MLP neurons of a small language model. Each row is named by its layer, matrix (down: output weights) and neuron, and shows model dimensions 32-95. Each number is 128 + 32 x the weight over its row's rms, rounded and kept within 0 to 255.
A block is one neuron, or neurons of one layer that tend to fire together. After each block is what it responds to, as a language model described it from the Wikipedia text at the highest values.

L3.down659 [ 99  79  75 101  86 138 105  98 183 139 155  87 176 109 100 181 159  94 101  85 120 139 133 137 122  92  75 116 135 116 117 140 104 129 120 101 115 138  69 186 139 124 116 133 134 133 110  93  85  81 142 176  53 184  97 170  89 149  95 134 192 122  84  96]
Ranges and measurement fragments. Fires on the linking "to" or the later digit in ranges and measurements, like "2.5 to 3", "9 to 12", "6+1⁄8 in"; weaker on mid-word pieces.

L4.down217 [124 156 196 130 137 160 147 118  76 151 134 121 138 143 117 142 145 193  90 110 136  71 125 145 176 103 100 149 153 150 176 189  93  93 124 147 103 189  91 127 168 117 144  77 186 120 151 130 101 146 142  72 124  69 148 139  80  89  94 139 128  98  72 140]
L4.down654 [113 177 146 185 108 154  89 109 139 128 148 104 127  92 113 152 102 164 128 109 163 140 138 108 147 106 172 117 148  89  87  85 159 108  92 190  90  93  91 154 167 155 123 115  99 171 130 128 183 188 147 162 121  73 121 132  96 125  94 110 132 126  97  77]
L4.down778 [112 126 128 114 131 200 151 162 105 127 135 131 106 101 144 180 126 188 105 169 101 101 185  46  46  81 149 101 147  68 121 136 138 139 146 148 140 151 154  77 108  77 113 168 123 139 194 132 143 123 175  71 144 104 165 135 167 120 131 149 133  76 122 134]
L4.down1613 [ 62 100 121 167 146  91 113 120 119 107 154 103 134  98 102 134 175 107  94 136  59  94 116  85 169 111 143 163 150 151 122 107 140 124  87 105 136 123 102 118  83 147 122 142 151 179 160 146 111 155 169 109 160 127 155 121  92 135 135  69  54 103 152  73]
L4.down1944 [147 107  94 131  96  96 131 141 103  97 128  90  55 129 163 101 132 148  85  96 115 159 124 143 106 137 117 127 143 148  89 103 144 111 182 142 116 147 165 106  76 139 154 140  97 171 120 114 157 130 144 145  85 194 101 133 114 175 208  96 166  72  78 163]
L4.down2043 [144 103 168 109 127 130 105  80 175 121 120 136 122 132 146 146  96 100 120 135 149 122 133  87 122  94 149 114 174 169 171  88 129 133 142 105 117 119 170 105 103  76 137 101 102  65  93 151  84 109  77 153  74 137 117 111 151 164 126 136  97 132  87 140]
L4.down2421 [101 121 142 120 136 144 143 116 121  80  96 122 109  60 119 109 114 134 108 115 164  77 124 100 108  63  75 158 143  99 123 146 140 175 145 123 130 109 161 109  95  85 159 143  95 102  93 115  78 161 133 119 117 137 101  60 144 171 143  85 103 147 102 161]
L4.down2593 [157 121 177 123 116 124 105 158 126 149 156 109 151 184  92 101 125 109 148 113  90 118  78 154 122 131 166 138 157 120 150 124 116 111 237 115 138 143  86 138 138 124 138 111 142 147 131 111 131 161  88  90 133 146 127 124 126 111 111 160 155  77 149  54]
Sports stats and tables. Tokens in sports-biography and statistics text, such as stat words (steals, assists), career-section headings (Club career, Honors) and table cells, separators and numbers.

L5.down77 [116 163 107 157  84 153 160  90 109 114 126 132 125 113 158 121 119  93  96 114  12 170 187 106 185 114 160 149 101 130 106  72 167 135 104 154 126 196 130 135 123 125 130 133 149 100  98  82  76 145 116 120 112 121 137 141  84 151 164 151 144 133 176 141]
L5.down776 [174 134 139  96 157 107 150 173 136  88 138 113 116 138  94  72 112 173  83 161 157 135 145 149 105 163 125 114 105 153  97 155 106 146 160 187 122  93 123 138 174 165 127  85 156 122 126 133 169 164 136 149 124 138 100 137 132 118 102 108 113 162 102 143]
L5.down777 [ 89  71 166 173  71 139 161  74 124 135 107 189 111 145 159 182  75  73 115 137 134 105 180 134 167  75 101 204 149 143  88 145 145 138 146 150  95  82 159 154 126 129 127 120 153 118  61 117 123 148 131 105 131 104 119 146 111 203  76 138 105 141 117 131]
L5.down818 [104 147 170  90 153 112  71 130  97 183  74 134 170 113 136 149  97 180 133 152 127 101 143 114  47  89 159 103 162 150 119 154  56 112 149 104 178 106 139 118 139 129 107  89 128 168 155 135 178 144  94 140 122 137 109 127 154 115 130 114 153 165 141  85]
L5.down1750 [107 170 151 164 136 146 114 141  92 123 114 142 167 204 144 119 131 184 145 104 120 110  36 164 141 166 142 135 185  80 135 177 113 187  92 175  58 161 158  87 143 120 162 200 136 153 121 115 165  72 134  85 168 125 165 136 209 156 105 150 117  87  98 109]
L5.down1938 [122 157  91 122 118 147 149 119 128  98 122 153 121  77  88 162 118 126 125  97 152 107 151 151 154 182 110 132 121 135 140 114  91  84 169 152  95 142 108 123 103 160 156 108 139 117 163 136 146 105 137 189   9 161 107 107  99 117 109 102 162  88 170 146]
L5.down2010 [121 153 117  69 100 191 146 106 133 178 131 102 144 157 140 136 202 102 135 151 143 174 108 166 138  89  97 168  99 152 109 127 145  91 123 101 114 178 157  96 118 127  93  80  99  75  86 168 128 119  91  54 143  75 170 154 149 101 162 107 122 127  72 184]
L5.down2187 [ 94 185 148 102 179 190 188 104 133 168 165 150 131 173 161  74 136 160  82 139 158 143 101  84  95  74 110 109 215 112 123  97  97  86  61 100  91 125 147 120 134 148 145 105  78 137 156 132 117 108 152 156 225 122 127 166 132 115 119 113 136  91 128  96]
Year digits in dates. Inner digits of four-digit years, mostly in birth and death dates of biographies, such as the 9 in 1952 or 8 in 1841; weakly also mid-phrase tokens.

L4.down307 [140  94  54 149 141 165 120 118 121 119 128  85 150 161 112 125 137 109  82  42  95 153 131 106  90 172 128  96 112 126  59 151 117 108 137  85 104 111 159 161 112 165 137 103 173 123 138 107  95 118 154 148 100 138 118 116 142 112 118 133 118 118 127 115]
L4.down597 [136 118 149 164 106  77 115  69  92 141 111 149 140 111 165 132 124 115 132 115 212 101 109  64 195 159 147  82 145 129  84 106 153 110 116 142 123 157 176 143 151  57 172 120  87 120 143 136 160 104 127  95 137 169 100 115 107 154 164  90 196 123 113 161]
L4.down964 [138 145 137 134 143 154 165  98  87 131 118 138  68  94 133 155 149 181  94 145  95 111 138 169 174 126 134 103 127 137 236 129 124  94 111 111 122  73  95 159 104  80 105  96  69 129  96 167 116 165 103 111 128 134  64 131 136 105 133 115 126 106 185  33]
L4.down1129 [ 57 179 132 148 116 177 136 159 106 155 136 107  80 155  96 158 102 165 128 114 150 157 110 112 133 163 127 144 149 146 125 150 120 121 168 125 112  93 159 161 146 131 112  48 101 173  70 136  47 187 115 131 110 216 120 123  71 149 127  96 107 165 138  75]
L4.down1551 [135 170 100 181 102 138 118 134 140 126 101 184 100 124 135 189 129 131  93 174  94  87 159 166 163 160 127 151 153 118 147 119 167 100  89 104 105  94 134 145 152  93 106 126 145 146  94 139 163  97 149 165 104 109 106 127 142 161 104 130 104  80 125  71]
L4.down1664 [138  64 130 131 179 183 159 102 127 124 133 146  74 174 136 120 134 139 148 157  84 122 131  63 148 116 148 128 107 140 167 106  83 167 186  67 130 131 130 103 147 152 101 124 142  84 122 110  71 116  64  48 110 143 170 162 147 122  79 102 148 172 159  65]
L4.down2365 [106 122 103 144 102 158 176 139 135 117 197 119 184 156 120 138  84 179 105  88 152 123 175  78 119  93 130 133 138 201 122 161 143  76 114  66 101  99 156 173 167  82 125 122 164 144 132 144 123 112 176  50 169 150 103 140 125 167  89  76 189 109 202 158]
L4.down2548 [200 106 195 159 139 127 160  76  90 149 111 158 169 121 112  65 115  91  75 163 134  64 103 102  92  99 131 151 136 146 188 150 124 137 170 137 115 143 137 116 160 127 109  85  68 200 105 187 133  82 186 135 173 106 130 113  79 180 110 131 156 106  86 123]
Physical description details. Word pieces, digits and function words inside physical descriptions of animals, buildings or objects, e.g. moder|ately sized, 40-story, dorsal fin.

L3.down2400 [150  81 154 151 113 137 124  92  94 114  81 141 107 170 143 171  84  91 127  86  86 109  79 108 127 154  88 135 162 114 128 111 145 149 142 119  99 138 112 138 109 112 102 119  61 168 152 160 128 109 153 109 126 110  99 121 136 116  79 154 191  87 122 130]
Separators before numbers. Spaces, opening parentheses, pipes and decimal points in tables, infoboxes and dates, just before a number (218 m (, born 28 February ); also some mid-name word pieces.

L3.down408 [157 138 111 187 126 102  61 116 121 123 169 105  73 129  80 168 118  73 149  72 115  59  97  65  95 108 181 100 139 147 168 110 185 125  99  95 143 118 101 168 114 127 169  99  89 151 111 126 112 120 124 110  99 123 101 207 122  99 100  99 128 165 162 110]
Clause-initial subject pronouns. Subject pronouns he, she, they opening a clause after when, where, that or a period, e.g. "when she was"; also he-/h-pieces (he-ll, he-el, -rah-).

L4.down183 [167 199 157  98 124 134 153 110 161  57 147 137 145  92 112 137 134 164 159 123 121 135 160 143 139 101 166 125 138  86 120 187  98 104  81  82  93 157 191 120 158 108 111 105 143 142 120 175 134  83 131 158 124 115 129 125 134 114 152 147 165  87 179 131]
L4.down324 [184 114  91  85  82  91 149 152 137  99  85 151 149  80 106  87 123 119 158 158  54 108 135 167 146 110 100  90 123 137 109 121 109  95  99  98 142 112 136 156 146  46  83 161 151 133 139  80 197 134 145 185  78 189 129 111 115 117 101 114 102 180  83 127]
L4.down369 [117 138 139 109 177 149 113 120 179  65 126 125 170  90 160 181 144  81 147 132  83  85 114 109 173  53 124 130 137 152 127 139  95 153 143 121 124 124  88  76 131 121 105  90 132 163 139 145 127 100 168 143  74 131 158 129 126 170 171 106 107  80 127 121]
L4.down794 [170 121 118  84 112 113  88  56 149 173 110 134 196 117 136 165  59 151 144 126 113 133 120 104 172 111 159 101  92 123 102 130 109 138 104 117  97 116 108  95  94 124 154 183 121 112 108  64 176 124 118  78 108 104  95 141 115 140  83 144 132 105 108  60]
L4.down809 [137 125 102 145 148 128 130  96 105  81 130 114 121  83 131 148 175 129 137 114 174  50 158 138 189 149  83 115 109 165 155 188  56  95 133 131  94  87 109 182 131 122 164 131 126 112 126 138  98 144 157 134 187 156 127  58 148 147 143 140  96  83 124 161]
L4.down830 [147 167 121 164 144 230 172 115 159 115  75 196 175  92 122 197  78 106 144 168 163 165  88  91 155 151  94  87 156 152 128 107 137 136  58 136 134  86 183 131  85 188 117 125 141 117  97 145 149 121  87 147 151  71 167  96 142 136 125 129 153 115 187 119]
L4.down1386 [159 126 126 205 160  96 149  71 149 116 121 175  98 171 143 128 162 178 160  90 111  93 157 133 131 167 164  87 128 172 120 139 124 196 185 134 100 135 133 130 148  86 135 151 152 112 166 134 153 125 135 132 129 139 101 137 111 118 142 135 140 155 110 118]
L4.down2775 [152 198 126  90 133  70 122 114 128 158  89 171 104 156 153  88  89 139  65 163 160 173 110 136 201  90 110  77 166 130  85 110 128 172 122  65 159 104 152  83  98 111  85 138  92 139 187  77 133 154 152 116  92 159  50 116  67 153 123 106 135 187 100 159]
Start of numbers and dates. Space or leading digit that begins a number, mostly years and dates after "died in/on" in biographies (died in 1907, 29 September 1911), plus table cell separators.

L4.down65 [142 174 175 158  73 121 208 139  76 143 150  68 129 157  59 122 107 164 108 107 190 149 134  92 161 166 172 128 142 153 152 160 102 138 106 175 160 160 157 109 168 133  95 147 155  72 111 139 162 164 150 114 120 136  88 116  67 111  72 193 161 136 126 121]
L4.down132 [182 133 138  88 120 109 150 139 155 134 141 116 136  73 194 128 135 144 186 105 141 144  99 118 124 134 122 124 127 184  88  97  82 104  79 127 166 143 139 108 146 118 165  74  77  85 143 142 154  96 120  71 131 142 163  93 152 169 121  64 135 159 127 127]
L4.down1158 [128 129  90  89 102 168  61 113 114 144 102 116  75 136 170 116 112 182 185 148 112 143 114 114  70 120 106 126 155 151  92 113 105 155  93 112 118 154  82 174 144 106 138 115 198 151 145 150 106 111 165 104  86  61 168 184 116  95 126 125 108 127 129  62]
L4.down1223 [118 134 125 141 110 147 114 158  90 112  90 134 168 112 109 125 134 117  87  86 105 100 129  76 136 127 173  97 172 114 165 139 152  71 153  84 147  94  52 123 118 107 146 118  77 125 125 112 109 151 119  94 172 121 218 105 130 122 111 133 135 144 162 126]
L4.down1334 [105 157 167 141 128 120 168 159  62 126 182  98 117 116 136 143  95 134  99 142 114 136 123 143  78 165 121 149 170 115 157 105 151 104 156 161 123 176  66  86 131 141 158 119 147 126  86 127 111  47 132 121 124 154 163 153 151 112 151  94 141 124 134  92]
L4.down1402 [106 153  75 119 129 126  69 172 100 176  55 175  99 137 129 130 158 120 137 167 127  60 115 147  87  61 144 106 150  91 125 146  97 155 136  82  92 114 119 146 108 113 127 132 174 164 190 177 141 179 127 103  67 151 175 109 185 108 188 124  84 170  95 118]
L4.down2277 [136 151 131 107 130 150 149 219 116 152 155 159 139 145 113 132 154 125 134  90 128 134 104 120 110  91 134 128 201 153 141  82 171  60 139 160  88 160 144 113  51  77 133 111 148 119 152 137 163 106  58  81 201 186  68 138 128 156 134 188 117 132 146  91]
L4.down2588 [ 87 108 131 121 111  95 121 110 168 112 138 157 188  63 187  98  88 121 150 124 118 133 137 115 143  90 157 126 109 159 125  65 101 134 154  77 153 172 147 184 119  72  96 114 100 169 104 155 134 119 123 112 177 158 185 121 123  93 102  89 146 111  92  80]
Sports career records. Tokens within sports biographies, statistics tables and infoboxes, such as club-name pieces (Wigan, Ayr, Manchester), table pipes, year digits, and career verbs like held, led, starting.

L3.down2445 [ 74 178  91 145 188 175 110 113 188 131 117 132 101  95 120 107 102 115  91 119 164 151  67 149 109  41 134 139  79 139  99 138 105 146 136 115 103 131 106 121 135 115  77 120 136 134 132 173 122 111  99 129 123 100  83 174 100 135 143 120  62 128 135  60]
Football club and match context. Tokens in association football writing where a club name or score is next, such as of/with/for before a club, separators in career stats tables, and score dashes.

L4.down98 [ 81  93 150 119 146 119 111 117 142 112 136 151 160  95  88 179 173 118 124  96 105 121 108 179  88  94  77 113 114  96 113 103 121 123 124 122 153 106 169 113  88 139  93 141 152 140 138 149 148 128  99 106  89 189 157 180  90 143 185  66 103 151 156 111]
L4.down330 [131 142 132 145 127 122 139 174 133 153  36 127 184 118 132 146 172 118 130 122 118 118  56  66 124  91 125 161 196  84 152 105 118 174 136 133 167 125  84 129 119 127 122 102 177 139 133 152 131 187 119  97  99 149 114  97 145 133 156 138 101 172 133 134]
L4.down1076 [107 146 126 123 140 162 160 113 108 145 128 140 143 109 135 185 172 116 165 154 107 142 126 123 148  80 119 116 139 143 155  97 149  86  90  92 166  75 143 172  45 108 162 137 135 158 117 121 148  99 173 182 125  79 170  75 202 143 135 124  86 168 153  82]
L4.down1192 [185 122 115 121 154 124  96 131 146 157 119 123  89 125  77 147 110  76 102 130  87 164 105  95 144 142  83  88 115 115 146 131 153  92  52 109 124  80 133 102 129 161 143 114 136  86 127  92 124 116 121  64 163 149 122 112 169 100 150 140  92 151 115 153]
L4.down1566 [ 89 180 160 147 177 127  26  94 105 183 162 139 139 149  84 112 151 122 104 106 119 140 130 189  78 157 113 138 117 136 143  79 130 123 124 138 116  98  99 103  82  78 130 129 133 111 113 186 199 143 107 169 148 106 146  76 157 132  46 185 125 115 151 183]
L4.down1958 [128 130 114 170 143 126 139 145 144 108  99 134  77 143 163 153 142 142  93 130 153 112 119 105 156 114 101 131 108 137 132  17  68  75  89 115 142 124 158 117 151 148 118 144  82 100 167  74 172 118 124 128 145 102 145 102  97 100 144 167 117 135  92 127]
L4.down2149 [ 68 105 182 178 136 102 124 176  70 121  88 144 108 125 162  85 140 156 146 147 170  98  83 106  93  87 133 115 118 119 149  75 146 150  74 113  90  79 154 192 101 104 101  94 133  84 120 112  77  99 127 106  91 146 117 133 117 104 148 160  78 121 122  45]
L4.down2575 [154  95 113  89 141 147 173 151 158 177 147 159 112  78 103 136 116  97  87 185  88 106 111 160 168 101  71 117 113 127 140  81 151 142 170 133  73 117 137 110 115  56 138 193  95 139 142 118 180 121  85 116 146 103 172 195 209 123 154 140 139  82 117 157]
Digit 5 and pronouns. The digit token 5 inside numbers such as coordinates, birth years and decimals (19'5'8, 47°37′02″), plus subject pronouns he, it and who opening a clause.

L5.down364 [187 166 130 112 136 141  71 158 122  93  75 160 168 157  96 159 108  88  90 157 120  94  66 154 123 142 104 116  94 134 139 110 112 185 113  95 125 149  88 134 113 105 123 160 168 140 131 133 161  81 109  93 184 123 148  68 129 124 160  51 161 143 154 196]
L5.down533 [181  79 209 149 152 142  97 140 148  68 143 148 117 164  42 112 120 158 129 200  94 133 108 150 123  74 117 191 121  99 119 112 104 129  91 131 119 124 121 128 132 147 112 134 134 159  94 189 106 108  70 146 122  90  92 126  87 162 191 148  64  94 107 113]
L5.down795 [ 88 111  91 103 115 156 156  94 125  54 115 151 167 153 112 103 116 125 126 194 148 186 105 106 148 175  83  68 134 134 109  67  68  62 100 142 143 108 144 134 152  82  71 146 143 102 166 138 140 158 151 103  87 102 134 206 173 108 149 104 139 162 113  92]
L5.down1219 [108 109 126 145 139 133 113 115 149 149 120 133 123 117  90 110 164  98 140 145  94  71 149 120 132 150 133 136 153 195 131 139  86 102 126 100 125  99 174 118 182  51  85  47 101  91 116 129 141  98 131 108 120 154 135 181  85 104 104 122 146 139 140 119]
L5.down1393 [139 106 135 121 190 180  76 169 135  79 174 137 129 114 138 172 101 115 146 171 153  83 132 113 135 113 104 182 129 153 127 144 145 115 113 110  67 138  87 125  52 164 162  86  70  97 104  94 164  64 162 146 115 141 140 116 112 144 146 127 134 164 101  69]
L5.down1885 [170 143 101 160 179  76 176 124 192 151 154 109 139 117  95  93 106 126  35 119  62 126 125  61 172 108 136 179 133 167  97 159 134 122 151 186 136 135  97 116 108 141 141  97 137 141 150 137 147 187 129 116  99 163 118 168 165  94 122 119  91 120  78 134]
L5.down1937 [154 140 105 138 111 142 147 101 191  92 155 135 107 116 166 120 114 182 121 170 142 162 162 102 120 149 150 152 143 156 120 155 147 151 113 158 145 168 111 105 146 134  77 140  79 140 187  78  85 108 141  94 153 136 126 108  69 175  79  96 125 123  60 138]
L5.down2091 [109 123 160  91  44 129 161 189 130 178 158  54 134 165 114 129 103 163 101 152 156 115  90 106 133  86 197 107 113 148 171 113 109 149  88 140 133 112 101 188 123  76 169 120 156 137 110 119 171 120 122 107  72 147  93 105 102 102 127 103 135 117 134 137]
Digits in numbers. Individual digit tokens inside multi-digit numbers, mostly the decade digit in years after 19 (1968, 1979), plus vote counts, percentages and coordinates in tables.

L3.down1224 [ 93 127  95 178  71 157  67 107 147 117  81  87  52 146 146 163 135 123 150  86 192 181 172 139 134 105 163  82 149 120 119 146 147 119 174 151 147 196 186 128 124 125 124 186 124 110  91 140 120  66 115 191 113 137 114 147 160 157 141  80 148 138 126 117]
Structured-data separators. Separators and field-start tokens inside tables, stat lists and infoboxes, such as cells after semicolons, pipes, or spaces, plus section-heading == markers.

L5.down152 [150 122 106 126 127 133 142  99 179 180  87 166 141 116  72  97  98 143 219 128 106 141  71 151  79 120 143 123 101 119 143  84 173 149 158 137 158 179 141 109 133  96 153 116 168 143 124 164 118 107 138 123 125 110 122  89 137 131 125 125  82 191 106 103]
L5.down247 [136 138 132 110 121 109  69  64  87 144 145 137 119 148  74 120 135 123 117 121  67  95 131 149 114 136 118  91 182 118 128 140 126 114 219 136 128  90 131  51 136 108 124  75  91 142 126 148 174 145 141 155  86 106 121  87  90 136  93 108 136 112 171  92]
L5.down385 [103 145 139 146 196 120 172 137 136 153 131  87 163  54  83 141  85  94  41 169 131 142 153 132 111 163 121  84 116 106  60 145 147 132 151 179 147 173  77 174 136 119 109 199 142  97 118 121 144 153 130 140 110 159 126 171 122 131 157 123  60 116 145 169]
L5.down1110 [165  48 125 151 164 132  99 117  87 109 106 174 174 135 118 106 122 102 154 119 138 127 128 139  61 134 221  66 138  87 120 124 129 116  91 121 142  79 130 193 170 152 154  99 107 132 133 146  87 115 176  47 131 119 168  90 123  87 149 122 152 141 101 160]
L5.down1384 [158  94 127 186 102 116 162 114 182 167  68  82  99 154 151 137 106 161  75 148 146 169 126 120 231  99 133 119  91 121 122  92 114  76  97 115 170 140 107 142  92 107 162 133 119 121 148 163 149 146 123 146 158 142 124 211 144 105 153 130 157 125  66 162]
L5.down1692 [126 138  86 150 109  89 133 153 159 138 141 141 118 153 126 143  98 134 115 129  99 142 137 158 180 106  93  91 151  64 213 169 141  51 122 154  90 147 151 135 151  73 137 128  59 141 155  98 126  35 126 133 123 147 143 123 114  93 163 126  65 118 130 149]
L5.down1874 [163 146 144 157 129 124 114 115  85  78 100 110 138  87 185  87  83 201 115  60 145 123 154 134 130 192 102 172 121 167  83 116 125 145  71 157 160 127 136 126 182  97 140 103 127  79 124 175  97 117 150  90 136 113 120 137 100 121 169 156 146 139  84 117]
L5.down2049 [138 165 170  93  90 186 143 133 119 120 164 102 132 131 145 136  82 165 109 157 141 129 128  91 151 115 106 130  95 127  54 133 177  67  85 151 117 138 126 128 138  98 122 151 152  83 135 173 133 139 135 113 141 112 129  97 144 122 110  83 174 104 122 139]
Physical part and feature nouns. Nouns or word-final pieces naming physical parts or attributes in descriptive text: anatomy (fin, toes, arm), heraldic tinctures (gules), object parts (ring).